MLP neurons of a small language model. Each row is named by its layer, matrix (gate and up: input weights; down: output weights) and neuron, and shows model dimensions 96-191. Each number is 50 + 12 x the weight over its row's rms, rounded and kept within 0 to 99. A neuron's up and down rows have the sign that makes its largest values positive.
After each neuron's rows, "fires before" lists the tokens most often just after its 100 highest values on Wikipedia text that the model never trained on.

L4.gate27:64 42 46 74 67 54 66 26 44 33 50 50 72 42 58 71 50 27 51 43 47 58 59 24 80 51 58 39 28 56 50 32 57 48 42 54 48 49 75 41 46 18 55 45 55 18 51 71 14 52 51 33 62 39 54 44 72 41 37 39 71 56 50 52 58 54 52 59 59 48 57 35 51 42 33 27 29 37 52 40 37 49 55 54 55 61 32 46 46 56 49 74 46 53 32 48
L4.up27:59 56 50 50 58 40 44 54 44 51 53 44 48 53 67 45 44 44 55 50 60 53 49 33 61 40 49 23 20 46 70 46 63 29 53 49 48 40 52 51 69 31 48 47 52 59 59 66 34 26 58 27 42 41 32 53 65 49 32 44 68 69 71 57 59 41 44 71 53 36 41 46 43 56 29 75 32 39 47 38 36 34 25 44 63 51 45 32 30 66 62 53 35 65 45 55
L4.down27:50 50 32 48 46 55 62 37 54 49 63 56 41 53 41 72 45 44 61 27 56 37 30 42 54 64 68 41 52 47 58 56 44 44 48 51 42 49 63 48 36 66 49 42 39 49 45 54 57 52 47 39 58 55 52 36 54 46 36 50 59 38 39 49 38 98 38 14 59 36 46 59 59 62 50 34 58 70 51 56 44 29 32 54 59 60 52 71 52 44 51 65 69 49 65 38
fires before: "| ", " ", "Candidate ", "% "

L18.gate24:33 49 41 55 37 57 55 45 47 69 58 38 43 58 44 43 51 37 56 57 41 42 74 55 36 41 47 55 61 66 49 47 46 49 68 78 55 42 59 50 42 65 29 36 58 52 65 56 53 44 57 39 56 53 56 63 61 60 47 67 84 74 56 48 72 41 41 53 46 47 62 51 58 62 63 63 49 60 58 50 51 54 46 60 50 51 55 46 11 52 57 56 50 35 50 75
L18.up24:29 14 46 56 49 55 50 51 72 45 46 86 39 56 55 55 39 57 47 43 43 45 39 36 58 37 40 70 69 52 32 37 62 31 56 62 63 62 44 56 48 74 57 45 52 45 45 65 51 50 45 63 39 60 45 56 51 46 54 60 42 33 54 47 38 58 68 55 38 57 48 48 68 52 71 63 52 72 46 38 29 52 64 31 37 69 61 59 54 56 58 43 62 46 66 47
L18.down24:60 47 39 61 67 44 61 41 55 54 41 56 43 40 45 36 48 54 51 55 49 70 45 49 60 47 28 61 31 65 60 41 53 66 39 41 48 36 42 68 65 52 64 56 23 34 35 42 67 44 66 49 33 33 42 36 60 47 53 64 70 34 66 40 57 36 43 57 41 79 60 43 34 47 39 34 56 66 34 49 53 54 48 28 61 59 32 73 10 54 42 56 35 46 31 40
fires before: "| ", ") "

L5.gate206:52 44 49 37 66 29 53 43 42 28 67 46 27 41 47 56 53 50 47 63 56 70 35 58 48 41 52 54 53 71 58 39 36 51 39 47 27 27 59 49 50 55 44 81 16 58 35 70 61 62 56 57 53 50 31 50 46 62 36 30 65 32 24 56 50 53 26 54 34 54 66 38 46 40 39 51 46 52 44 51 61 54 49 60 32 30 61 53 39 26 39 35 70 62 40 71
L5.up206:67 52 44 45 58 51 56 63 54 28 56 51 55 50 48 56 52 31 55 46 51 52 32 39 44 41 33 38 59 57 47 51 58 48 57 42 36 51 38 52 27 45 67 60 27 35 51 51 46 57 22 64 37 39 28 58 50 57 41 30 35 31 56 43 47 43 62 31 58 23 38 63 54 52 55 65 73 31 58 23 39 54 56 54 69 61 44 37 49 57 53 60 52 53 54 35
L5.down206:35 47 61 57 43 41 46 33 48 35 63 48 38 54 48 60 66 49 62 40 66 64 34 50 32 33 51 40 69 49 26 55 72 42 58 63 42 45 48 41 52 55 50 48 46 44 39 53 50 41 48 47 53 57 47 79 56 53 44 40 34 40 57 45 50 48 57 52 52 40 44 51 40 40 43 54 62 43 26 48 52 57 51 44 26 71 54 48 35 47 38 63 59 46 67 63
fires before: ", ", "\n\n", ".", ". ", "=="

L18.gate669:54 38 58 47 54 44 42 53 43 46 58 47 35 43 55 51 53 48 31 65 47 49 59 29 38 40 67 42 49 33 41 33 47 41 65 50 42 23 50 38 66 53 64 42 51 67 38 42 50 54 54 48 52 59 35 53 46 49 48 39 72 76 57 42 49 51 52 53 44 58 40 43 41 68 47 48 29 72 74 59 55 55 45 49 30 43 44 63 51 59 66 41 17 53 70 57
L18.up669:37 25 61 39 39 52 56 59 62 59 23 43 42 38 49 37 55 22 42 53 51 82 57 40 55 16 63 72 26 48 34 61 44 43 40 49 58 38 45 54 41 28 53 38 64 53 36 53 28 56 54 41 29 38 47 53 67 64 38 56 46 57 62 35 49 56 68 38 65 44 39 53 53 53 56 61 50 45 19 41 51 56 39 55 59 44 57 51 56 70 49 44 51 48 72 40
L18.down669:62 45 43 53 35 43 54 56 50 68 40 58 62 52 76 68 40 46 42 51 46 50 50 48 51 36 54 64 35 55 43 45 56 30 56 49 38 34 48 54 64 67 54 39 46 48 46 65 58 53 58 76 52 37 45 52 29 57 46 40 62 53 45 72 37 73 55 51 53 58 62 63 66 65 44 54 24 95 42 39 53 39 48 57 47 71 50 61 46 58 61 45 60 59 60 62
fires before: ".", ") ", "; ", ", ", "^{", "| "

L5.gate553:46 56 33 61 55 51 49 49 66 41 48 39 47 53 53 43 65 44 36 46 38 48 40 52 35 39 39 42 40 81 66 41 52 69 38 54 76 52 61 43 69 43 44 51 51 51 48 40 52 60 40 34 71 33 37 49 64 64 42 40 66 37 56 51 46 46 37 49 66 54 69 44 56 48 50 58 40 44 62 56 39 73 54 40 69 58 54 84 54 50 54 47 53 63 50 52
L5.up553:48 43 60 48 55 67 45 47 46 50 44 57 31 57 56 58 49 42 53 18 42 40 54 45 48 35 59 34 45 50 41 71 69 40 32 57 51 39 41 35 46 46 51 33 31 66 38 64 49 35 32 73 47 47 24 45 43 43 48 42 25 49 49 53 43 58 38 42 39 49 67 49 53 64 54 68 44 36 50 63 36 40 56 34 47 52 71 56 75 60 48 63 60 51 48 35
L5.down553:60 45 57 62 71 53 54 42 47 53 67 35 46 77 66 57 69 46 63 63 54 24 52 43 41 48 55 34 76 73 41 53 70 59 56 52 56 75 52 67 59 56 52 46 27 32 52 71 39 58 81 43 40 29 17 66 44 55 27 37 42 42 38 78 51 47 46 56 64 36 44 45 50 45 44 48 70 58 65 57 50 54 36 54 47 55 60 42 48 44 61 60 41 67 64 71
fires before: "\n", "\n\n", "- ", ")", "(", "\n "

L18.gate513:38 69 50 27 59 45 49 47 60 59 34 39 63 59 47 47 49 48 46 48 69 54 30 53 60 51 53 37 39 59 46 43 45 59 51 38 55 44 49 57 51 39 58 60 28 61 33 58 55 44 60 38 61 68 38 62 67 42 41 49 49 31 59 42 58 61 53 46 85 41 44 40 42 70 46 48 47 38 29 40 42 57 25 43 44 74 53 47 57 46 55 45 61 79 59 68
L18.up513:73 35 75 54 35 65 42 41 37 42 61 53 55 52 43 68 36 47 58 74 45 45 45 52 35 55 56 51 46 68 41 44 36 40 59 69 33 68 61 48 50 51 65 55 33 75 66 39 43 49 57 41 55 46 32 44 47 31 57 68 47 75 75 57 46 31 53 72 72 53 70 57 68 64 56 74 66 49 34 67 59 60 58 55 53 50 50 80 38 55 42 55 43 59 48 59
L18.down513:63 54 54 41 65 48 59 46 62 46 54 46 47 47 42 43 53 56 32 48 56 60 68 48 28 42 62 37 40 52 59 46 62 48 54 39 69 56 55 63 52 28 51 56 60 42 52 64 53 40 19 48 32 40 42 46 68 48 19 38 25 58 45 29 56 22 44 63 41 39 39 32 48 41 40 52 40 40 60 43 41 57 56 49 39 46 39 41 68 45 47 26 47 46 40 56
fires before: "| ", ", ", "1 ", ": "

L7.gate212:44 54 51 39 50 31 53 57 84 63 49 53 34 34 60 45 42 29 71 41 45 41 52 58 43 32 49 53 55 55 48 49 50 47 31 68 40 34 43 33 61 60 49 49 66 51 63 34 44 65 63 59 52 41 54 62 60 58 35 47 47 36 51 54 45 57 44 57 46 55 42 56 32 63 54 50 25 26 42 11 40 44 46 36 29 63 75 55 52 44 73 74 62 63 60 48
L7.up212:51 44 42 55 45 34 58 46 54 72 54 37 48 53 59 40 53 56 51 35 33 43 53 33 47 56 54 25 65 52 34 40 73 35 30 59 47 43 36 36 32 43 63 41 41 43 81 58 37 29 60 62 71 56 49 61 62 67 31 41 54 45 46 46 50 46 70 54 30 59 58 59 49 46 43 54 74 53 32 32 60 47 62 33 47 47 49 42 63 55 37 40 29 57 50 56
L7.down212:61 64 50 46 36 46 61 41 57 52 38 48 35 25 51 62 41 42 68 45 49 42 62 69 54 50 53 45 60 41 66 50 51 56 50 56 56 44 37 48 64 47 39 63 38 46 43 62 55 52 41 38 54 50 77 56 46 32 71 72 45 50 49 49 63 40 22 46 52 35 52 50 39 55 60 52 32 32 38 55 59 68 64 46 48 48 70 35 56 52 28 53 73 47 48 44
fires before: "; ", "| ", ". "

L17.gate595:65 44 43 27 58 63 74 52 43 62 74 47 63 54 40 39 51 55 74 57 55 66 49 33 37 45 67 49 53 52 46 48 39 41 45 56 59 53 39 38 50 61 51 64 51 24 44 57 49 60 60 60 38 53 78 44 33 64 38 52 64 50 31 40 40 39 40 53 62 46 57 33 50 72 36 44 50 40 54 54 58 59 64 30 38 61 36 43 44 57 64 44 48 60 61 50
L17.up595:46 54 31 53 71 33 59 77 42 59 58 79 20 67 37 17 54 58 40 63 35 81 47 41 58 46 43 52 43 54 53 38 57 65 58 68 39 37 48 47 54 20 44 65 61 54 35 47 38 50 49 35 61 47 50 37 53 50 48 27 44 58 48 27 47 32 39 39 31 43 36 66 22 57 48 30 56 63 61 24 51 58 44 38 50 50 52 59 62 55 52 28 47 24 39 73
L17.down595:42 42 45 61 50 40 34 55 52 76 57 56 59 44 51 52 47 61 58 42 40 48 45 59 60 40 44 46 43 64 38 68 56 48 85 54 42 41 53 54 61 62 49 33 20 35 70 57 63 86 35 61 34 42 46 47 40 44 29 56 46 51 63 38 26 58 42 44 60 69 62 32 68 50 43 34 49 39 36 49 64 64 25 46 44 40 48 46 55 50 52 38 39 49 53 32
fires before: "| "

L4.gate315:35 48 49 67 52 53 53 26 63 47 61 59 51 53 50 47 38 51 58 51 56 63 78 42 59 50 39 34 49 43 45 38 42 55 48 51 58 58 63 57 67 22 59 64 61 84 41 60 56 36 46 55 47 41 14 38 49 51 57 74 42 46 33 53 31 72 37 57 51 67 56 42 45 44 37 52 62 51 47 52 68 54 43 68 31 55 34 55 46 59 56 50 48 55 42 45
L4.up315:47 50 23 53 33 46 27 25 54 48 47 73 50 45 32 49 40 65 62 64 55 74 56 55 66 40 51 45 51 52 45 33 45 57 60 61 49 45 40 41 50 47 59 57 38 43 49 51 63 47 54 44 40 62 18 48 57 36 47 47 39 35 44 61 33 52 42 59 43 53 56 62 57 61 66 55 54 54 33 65 41 67 67 38 57 57 80 48 45 78 35 41 46 32 58 47
L4.down315:41 42 50 47 76 51 73 48 63 28 50 62 28 53 40 48 60 45 30 53 65 66 69 53 43 46 00 40 56 39 37 70 62 53 34 44 24 47 65 65 72 57 30 67 61 70 81 43 40 22 50 50 73 55 34 48 59 53 49 62 57 23 40 59 40 59 46 38 41 51 48 37 53 63 56 50 47 49 62 45 66 52 19 56 43 35 27 64 66 54 78 50 56 46 60 78
fires before: ", ", ". ", "."

L17.gate403:57 51 60 46 54 56 45 39 50 57 35 53 66 34 60 48 43 36 43 73 70 60 51 49 44 37 92 56 23 58 30 37 36 48 50 54 48 53 48 60 53 42 35 63 46 64 37 65 61 51 54 44 59 41 42 59 49 57 43 39 36 69 67 48 61 52 38 66 57 55 18 44 51 61 65 36 62 55 53 46 42 40 38 49 39 55 49 50 47 25 37 43 36 72 45 61
L17.up403:52 61 59 55 55 49 44 21 64 51 51 52 62 40 60 42 44 32 61 55 69 63 40 60 54 45 40 40 55 34 65 47 47 50 46 77 11 52 44 53 56 49 39 39 64 48 52 48 42 51 50 51 62 51 42 40 54 30 40 71 37 40 42 37 46 47 36 88 48 57 30 46 30 42 54 46 56 45 44 52 56 35 30 45 51 62 42 46 43 48 50 41 40 54 63 40
L17.down403:48 60 49 60 50 57 53 18 60 44 45 50 50 36 59 67 57 39 70 59 52 66 59 39 54 68 69 53 35 53 48 48 52 52 42 50 38 39 38 30 62 55 54 52 44 72 27 49 56 41 42 29 51 54 18 57 50 41 38 33 40 22 49 53 54 20 36 59 37 43 58 33 38 63 47 54 47 50 61 39 53 52 41 58 28 64 30 50 44 48 51 49 66 48 39 40
fires before: "(", "| ", ": "

L4.gate411:35 42 26 50 56 44 31 47 64 52 39 77 55 55 40 40 44 59 54 67 60 48 69 67 59 64 59 54 42 42 54 32 32 41 42 47 44 39 46 29 63 50 65 57 45 52 23 45 31 49 53 43 33 52 70 41 55 48 66 71 22 39 39 55 48 52 51 61 40 66 62 42 22 61 34 41 61 50 70 55 65 49 50 55 58 57 34 72 35 43 49 45 52 34 59 38
L4.up411:31 38 40 36 25 55 55 53 53 59 61 49 50 45 45 51 51 38 39 55 55 65 50 57 72 45 36 41 40 47 36 49 47 55 46 55 50 26 41 33 58 46 76 53 55 56 41 38 58 44 43 54 55 48 52 45 48 49 49 56 30 43 42 41 49 36 48 75 37 54 50 20 49 58 30 51 87 36 63 51 53 42 42 67 73 66 44 51 54 63 71 35 34 78 37 55
L4.down411:45 49 64 53 41 49 33 53 50 44 51 41 52 34 49 58 39 40 56 32 40 53 44 50 45 49 42 56 57 31 56 45 70 65 58 56 52 45 66 80 47 70 37 41 57 39 63 56 60 58 48 44 55 49 35 62 53 41 63 42 57 45 61 47 23 93 57 38 48 50 49 50 82 73 60 52 43 55 40 48 43 50 49 50 63 51 39 42 38 67 50 62 58 72 42 53
fires before: ", ", ". ", "."

L13.gate262:50 51 52 42 25 41 77 62 67 58 41 55 64 61 45 72 41 43 70 37 52 53 38 67 49 55 62 51 51 22 47 35 51 53 49 38 47 58 36 29 57 45 39 41 53 41 34 67 46 53 42 47 68 56 63 56 32 44 38 64 72 58 40 41 49 53 47 42 49 26 54 65 34 51 30 44 61 41 26 54 34 15 31 50 27 51 37 49 59 29 44 70 59 58 30 57
L13.up262:61 64 57 74 70 40 66 47 76 51 62 38 44 30 48 56 56 60 50 21 51 30 70 62 52 43 68 33 54 61 54 43 43 77 59 52 36 35 49 67 52 51 58 49 43 47 52 45 46 27 50 45 58 49 51 51 54 46 53 28 40 37 50 49 51 26 51 51 59 32 58 45 40 38 59 70 39 17 55 71 35 57 45 45 59 50 30 58 40 35 57 56 78 42 48 56
L13.down262:68 40 52 34 52 57 49 52 63 54 66 45 64 66 48 60 43 35 43 31 40 37 40 54 53 32 23 39 44 67 59 37 33 49 42 59 46 37 42 52 39 46 64 46 58 54 36 36 63 39 59 55 52 57 39 57 55 60 47 72 29 43 38 52 58 35 25 62 57 44 41 56 38 22 49 52 50 35 74 44 52 47 37 55 42 51 48 40 35 76 42 60 44 60 34 53
fires before: "(", ") ", "daily "

L7.gate775:33 52 47 43 59 55 51 35 61 45 45 62 44 53 59 32 43 34 49 45 36 67 66 51 57 55 37 36 44 65 35 26 25 57 50 46 48 40 43 48 69 44 55 44 36 32 50 30 54 57 37 65 43 40 36 51 74 50 26 55 52 32 34 35 36 40 53 50 45 60 60 60 63 30 51 57 55 52 58 42 42 52 84 60 39 57 52 42 35 58 42 62 48 69 49 47
L7.up775:62 33 59 54 63 57 43 51 66 29 46 26 27 38 37 26 45 50 41 73 50 33 51 39 60 70 50 43 46 49 54 44 50 59 32 66 52 42 41 29 35 51 72 69 44 43 26 57 51 53 37 45 70 55 33 75 39 27 57 56 54 50 49 60 58 48 45 31 57 68 69 52 40 51 56 48 64 51 54 54 45 51 49 50 65 43 40 41 60 59 64 22 36 42 55 70
L7.down775:59 55 58 70 60 51 51 52 39 60 51 48 34 46 37 51 77 53 58 44 43 44 65 46 45 35 26 63 48 68 27 32 82 73 48 44 30 41 37 50 35 51 47 60 44 31 33 48 55 61 58 45 53 40 75 62 43 47 32 29 57 36 34 43 50 71 46 49 38 66 46 59 37 55 55 40 38 59 52 33 57 75 55 62 54 43 55 73 48 41 38 53 71 64 60 37
fires before: "of ", ", ", ". ", "and "

L18.gate43:38 28 83 77 52 39 55 65 46 47 30 32 35 38 48 57 71 43 51 59 44 49 54 65 36 29 45 55 60 60 43 53 45 35 60 61 63 53 60 44 36 47 57 46 61 40 30 54 43 33 58 49 46 46 49 58 35 84 35 58 59 67 50 72 68 29 65 62 51 54 50 40 54 31 62 37 46 28 57 29 59 47 32 58 47 22 57 49 41 53 55 38 58 39 54 53
L18.up43:53 43 60 67 70 70 46 62 46 64 38 42 43 52 75 48 44 59 49 41 53 62 48 51 52 46 43 53 58 74 45 54 57 40 37 41 64 74 48 51 59 44 57 53 52 67 62 73 60 37 49 48 28 51 52 60 47 60 75 57 56 53 51 58 45 41 70 47 30 42 58 42 67 47 68 53 35 67 51 69 22 64 44 51 77 56 73 51 53 56 59 46 72 53 47 57
L18.down43:27 90 41 51 34 31 54 66 53 69 43 55 53 54 69 39 54 73 56 58 53 42 69 46 69 48 70 46 68 63 45 34 49 20 42 44 51 50 85 43 72 32 43 37 42 41 38 50 55 51 51 58 60 50 61 26 51 30 58 36 55 42 50 49 39 68 54 52 58 54 56 47 57 65 55 55 45 65 35 47 59 72 40 48 52 62 51 75 54 42 37 58 47 51 45 67
fires before: "| "

L8.gate333:61 51 41 44 58 64 58 56 26 54 47 66 49 48 28 52 48 50 37 51 39 45 52 54 57 43 58 49 36 38 52 43 76 44 52 47 65 58 53 63 63 46 37 58 60 36 47 61 61 42 57 33 54 52 33 58 54 34 51 52 40 53 66 39 60 75 31 25 46 44 47 43 45 63 37 57 50 44 43 46 45 67 52 55 68 63 31 76 21 64 43 49 60 30 36 49
L8.up333:64 51 49 41 52 46 32 38 54 52 57 65 29 40 59 28 43 53 46 46 68 53 68 57 71 50 60 36 43 50 66 58 61 38 63 58 45 53 31 48 65 46 45 38 32 43 35 48 39 48 29 43 37 32 69 53 39 56 47 48 56 29 56 27 53 34 36 45 51 54 65 38 35 49 47 52 20 67 47 55 34 52 51 61 52 51 74 49 64 49 42 49 55 58 45 46
L8.down333:33 60 51 61 55 55 74 57 36 53 45 47 44 55 46 55 67 54 37 58 63 30 42 54 08 35 38 56 64 65 33 46 62 40 45 42 44 53 52 51 75 39 56 67 70 46 48 59 71 24 52 34 50 63 42 60 32 56 58 65 35 41 31 69 40 83 41 49 55 32 41 71 37 51 54 56 61 54 30 59 54 61 29 52 64 49 50 67 48 63 50 41 47 46 38 44
fires before: "\n\n", "\n", "000 "

L7.gate622:55 54 51 40 43 48 80 53 35 55 46 51 45 65 53 75 50 47 50 59 44 60 20 62 60 45 64 57 41 35 78 57 43 57 54 34 56 36 31 57 59 78 39 41 62 43 55 63 42 36 58 58 49 48 52 34 51 51 25 48 60 48 72 45 59 45 33 45 33 38 48 44 64 23 35 53 50 46 40 29 29 31 31 55 51 68 29 48 56 42 45 64 33 44 41 55
L7.up622:34 60 57 47 48 26 38 43 61 40 50 50 57 49 60 56 24 23 37 48 47 60 44 46 64 70 54 65 28 47 48 25 42 49 68 45 50 52 50 42 31 52 56 46 37 24 55 62 46 54 43 47 58 66 46 42 43 52 21 43 51 40 56 40 33 44 41 76 56 40 69 42 37 57 42 32 31 35 44 77 49 59 43 48 62 45 53 56 65 49 42 37 43 44 63 34
L7.down622:65 51 45 63 53 58 65 51 37 51 37 60 32 33 30 32 46 53 58 42 44 61 38 47 35 51 53 53 51 40 65 52 45 47 46 46 65 68 42 36 69 71 49 39 68 50 42 40 47 53 42 48 37 61 55 63 48 35 57 78 55 42 51 67 53 65 61 56 45 47 49 34 55 28 54 33 66 71 46 27 42 36 50 73 43 56 36 60 35 69 62 53 58 39 49 49
fires before: "| "

L6.gate165:23 38 64 73 53 54 70 62 65 34 50 55 51 52 32 53 61 69 61 57 40 43 62 65 40 60 65 62 47 25 62 47 42 59 53 49 45 73 55 55 34 55 46 56 78 42 42 67 36 60 69 41 71 66 37 39 41 37 58 25 60 45 62 43 42 42 68 49 50 65 40 44 44 63 26 65 50 60 49 44 36 50 50 40 37 31 52 67 51 50 49 60 52 72 46 37
L6.up165:50 64 36 58 72 38 30 43 54 48 70 47 65 61 66 58 43 47 45 46 62 63 32 89 45 45 53 40 35 70 51 40 43 59 55 56 41 44 55 53 36 55 64 51 40 48 41 45 67 62 72 48 50 53 60 57 47 65 36 52 40 58 56 37 58 49 50 46 68 60 67 58 53 37 42 56 67 52 56 58 39 33 54 30 63 53 68 59 69 64 62 43 43 51 69 37
L6.down165:33 52 65 43 56 43 64 42 43 55 49 48 75 38 26 39 37 29 55 59 52 42 52 46 45 45 42 35 54 65 48 51 32 54 42 32 61 66 47 53 45 44 77 68 51 38 60 62 27 59 51 48 45 55 42 49 65 59 57 26 53 45 48 46 37 52 61 65 53 60 33 44 28 46 45 64 47 38 44 52 41 53 57 53 36 57 37 36 46 37 52 54 49 40 45 58
fires before: "| ", "(", "- ", "was ", "is "

L5.gate542:46 49 35 44 42 52 72 49 57 43 68 33 48 56 64 51 42 47 57 61 54 52 31 57 43 48 58 65 39 53 42 63 54 68 31 71 55 35 47 43 50 43 67 56 46 82 62 46 67 35 49 41 67 45 48 50 51 48 52 48 51 60 48 68 43 63 36 43 47 19 54 43 46 50 59 58 43 45 44 56 41 65 50 41 46 55 46 43 39 36 51 10 52 45 41 69
L5.up542:42 19 45 39 70 70 39 56 48 32 41 37 46 47 53 62 32 54 42 43 57 57 43 54 47 33 43 35 65 53 59 75 52 53 38 42 47 53 47 49 44 46 65 75 54 35 46 47 58 45 35 36 56 35 58 51 67 52 26 63 54 30 63 58 38 61 36 62 37 38 38 43 42 52 50 31 48 47 57 35 46 59 63 55 48 67 54 37 62 67 50 65 39 42 77 58
L5.down542:18 54 44 43 53 20 58 55 38 67 56 22 52 69 36 64 50 54 42 66 65 31 51 51 53 43 39 57 54 67 60 58 55 45 49 44 66 64 65 44 47 30 14 45 63 38 60 28 34 32 50 40 54 54 29 70 46 72 39 31 59 41 42 50 44 49 44 52 46 55 50 44 55 54 57 41 50 47 48 73 49 69 50 38 62 38 34 48 54 63 59 29 39 51 52 43
fires before: "S", "\n", "C", "\n\n", "): "

L5.gate129:58 49 66 66 39 53 39 67 58 62 80 58 40 66 46 55 39 32 73 52 50 43 43 45 43 42 49 56 38 47 79 70 45 31 39 65 45 55 29 37 47 39 37 26 74 43 31 49 29 42 46 37 41 59 53 52 52 41 57 52 67 56 54 55 65 47 53 61 50 35 55 69 36 50 52 44 43 59 45 32 39 47 25 39 66 60 39 37 38 63 44 46 40 57 51 45
L5.up129:41 39 43 46 77 43 69 24 51 60 49 53 46 53 68 28 50 51 50 39 55 52 43 36 49 47 46 51 49 51 54 60 73 37 44 56 52 63 46 60 62 45 48 49 78 36 49 48 57 41 46 41 49 63 41 59 42 51 47 34 50 46 66 63 44 51 53 48 51 23 47 51 64 33 49 45 32 61 22 45 75 38 51 57 41 45 51 62 60 43 51 40 53 43 45 68
L5.down129:41 58 55 33 70 42 46 33 49 55 30 55 36 23 47 49 54 79 58 51 52 53 30 55 54 55 51 45 54 54 64 49 51 48 61 45 45 40 72 53 60 54 46 53 33 33 49 68 62 48 43 39 49 75 57 71 48 35 51 50 38 52 40 49 63 50 38 36 52 34 52 47 59 44 50 38 46 74 37 44 75 44 80 65 40 46 60 57 59 61 74 41 65 43 29 46
fires before: "| ", "|"

L9.gate333:37 73 39 39 62 48 41 33 67 49 73 46 52 37 69 41 42 36 56 45 44 67 51 55 30 48 60 42 51 35 59 50 45 32 73 47 59 48 49 36 71 22 55 60 49 44 58 29 53 56 51 56 61 47 58 50 32 46 46 74 63 52 59 41 56 44 57 50 50 35 56 50 55 33 27 59 49 22 37 51 40 62 48 52 66 66 76 52 56 48 47 53 52 44 70 52
L9.up333:34 35 51 54 62 60 59 45 68 45 42 42 56 73 42 46 59 36 67 44 54 44 55 59 59 44 68 49 48 28 39 78 51 55 50 48 25 52 29 39 34 43 71 68 43 37 63 44 60 54 42 47 65 47 62 45 37 38 40 46 31 35 43 56 59 62 62 55 49 40 55 53 57 38 39 41 33 49 36 56 49 43 65 44 59 35 60 56 37 48 68 49 46 58 74 55
L9.down333:56 62 49 54 48 36 57 49 46 46 33 59 65 51 50 49 37 42 57 53 59 30 51 65 67 23 39 55 51 47 44 55 64 42 52 50 44 53 69 33 47 60 49 60 74 64 56 41 52 53 79 46 59 18 46 63 65 40 34 62 44 35 51 63 66 76 33 58 40 60 38 53 50 43 54 48 41 48 56 67 45 40 74 45 23 49 42 62 68 40 54 48 54 61 52 59
fires before: "\n", "\n\n"

L12.gate170:47 57 38 52 49 63 54 43 42 49 65 54 45 41 34 47 49 66 44 54 55 48 52 49 54 51 25 29 61 46 53 37 49 51 40 56 34 40 25 45 53 55 31 45 53 60 55 60 47 50 28 21 50 38 47 43 36 57 34 68 47 01 37 52 44 44 59 47 29 44 55 71 38 54 60 39 58 59 53 51 59 52 63 62 36 61 56 45 45 51 59 37 60 41 28 40
L12.up170:25 58 41 46 53 62 43 37 76 55 47 53 45 57 36 53 38 65 40 52 50 53 36 60 40 51 53 41 41 80 59 61 33 56 64 80 53 50 49 56 63 62 56 46 43 44 28 34 63 55 62 52 67 54 49 59 54 28 45 61 28 21 54 53 44 47 68 72 43 64 35 33 48 39 46 58 36 53 39 82 47 59 49 65 55 43 39 42 38 52 63 39 28 32 43 81
L12.down170:58 48 72 57 50 53 40 61 31 53 69 46 45 50 39 56 67 40 35 46 45 39 29 12 51 44 44 59 48 50 40 25 45 41 43 30 40 51 56 30 47 58 40 58 72 55 62 68 50 40 50 45 60 41 51 23 43 67 44 38 66 50 30 22 47 49 48 36 31 53 68 70 52 68 62 44 56 48 31 48 64 51 48 74 28 46 55 34 48 41 52 67 58 53 39 35
fires before: ", ", ". ", "."

L17.gate183:35 54 49 50 46 57 50 71 38 38 46 66 45 52 50 59 59 69 53 44 53 56 50 49 43 69 76 53 63 64 62 55 54 52 28 21 46 49 64 44 74 63 55 52 28 36 49 47 76 47 54 47 63 37 59 48 60 56 46 49 52 34 22 52 41 43 39 55 56 41 48 39 80 58 60 09 65 46 57 52 31 36 70 44 50 61 31 65 41 60 43 49 59 51 50 74
L17.up183:74 69 55 64 50 67 51 68 61 72 45 58 47 67 42 18 33 53 59 50 55 17 41 35 14 29 23 66 58 48 43 54 54 56 64 33 43 59 62 54 63 54 48 41 58 48 52 50 46 45 40 34 42 52 50 33 57 52 60 46 48 53 38 35 35 51 53 45 59 52 61 41 44 58 46 29 61 40 58 43 27 41 32 31 44 47 45 54 48 52 40 33 18 40 48 48
L17.down183:44 35 59 29 63 55 51 63 59 42 66 47 49 36 56 36 58 48 48 53 46 71 34 55 49 47 47 45 61 50 65 49 56 34 50 38 47 54 65 52 40 36 76 63 50 37 44 35 43 47 50 56 52 46 60 60 51 37 76 55 69 20 55 36 32 58 41 52 48 68 50 33 51 29 36 63 52 51 49 48 61 61 67 64 38 53 53 58 45 20 47 49 42 35 46 32
fires before: "by ", "to ", "as ", "| ", "the "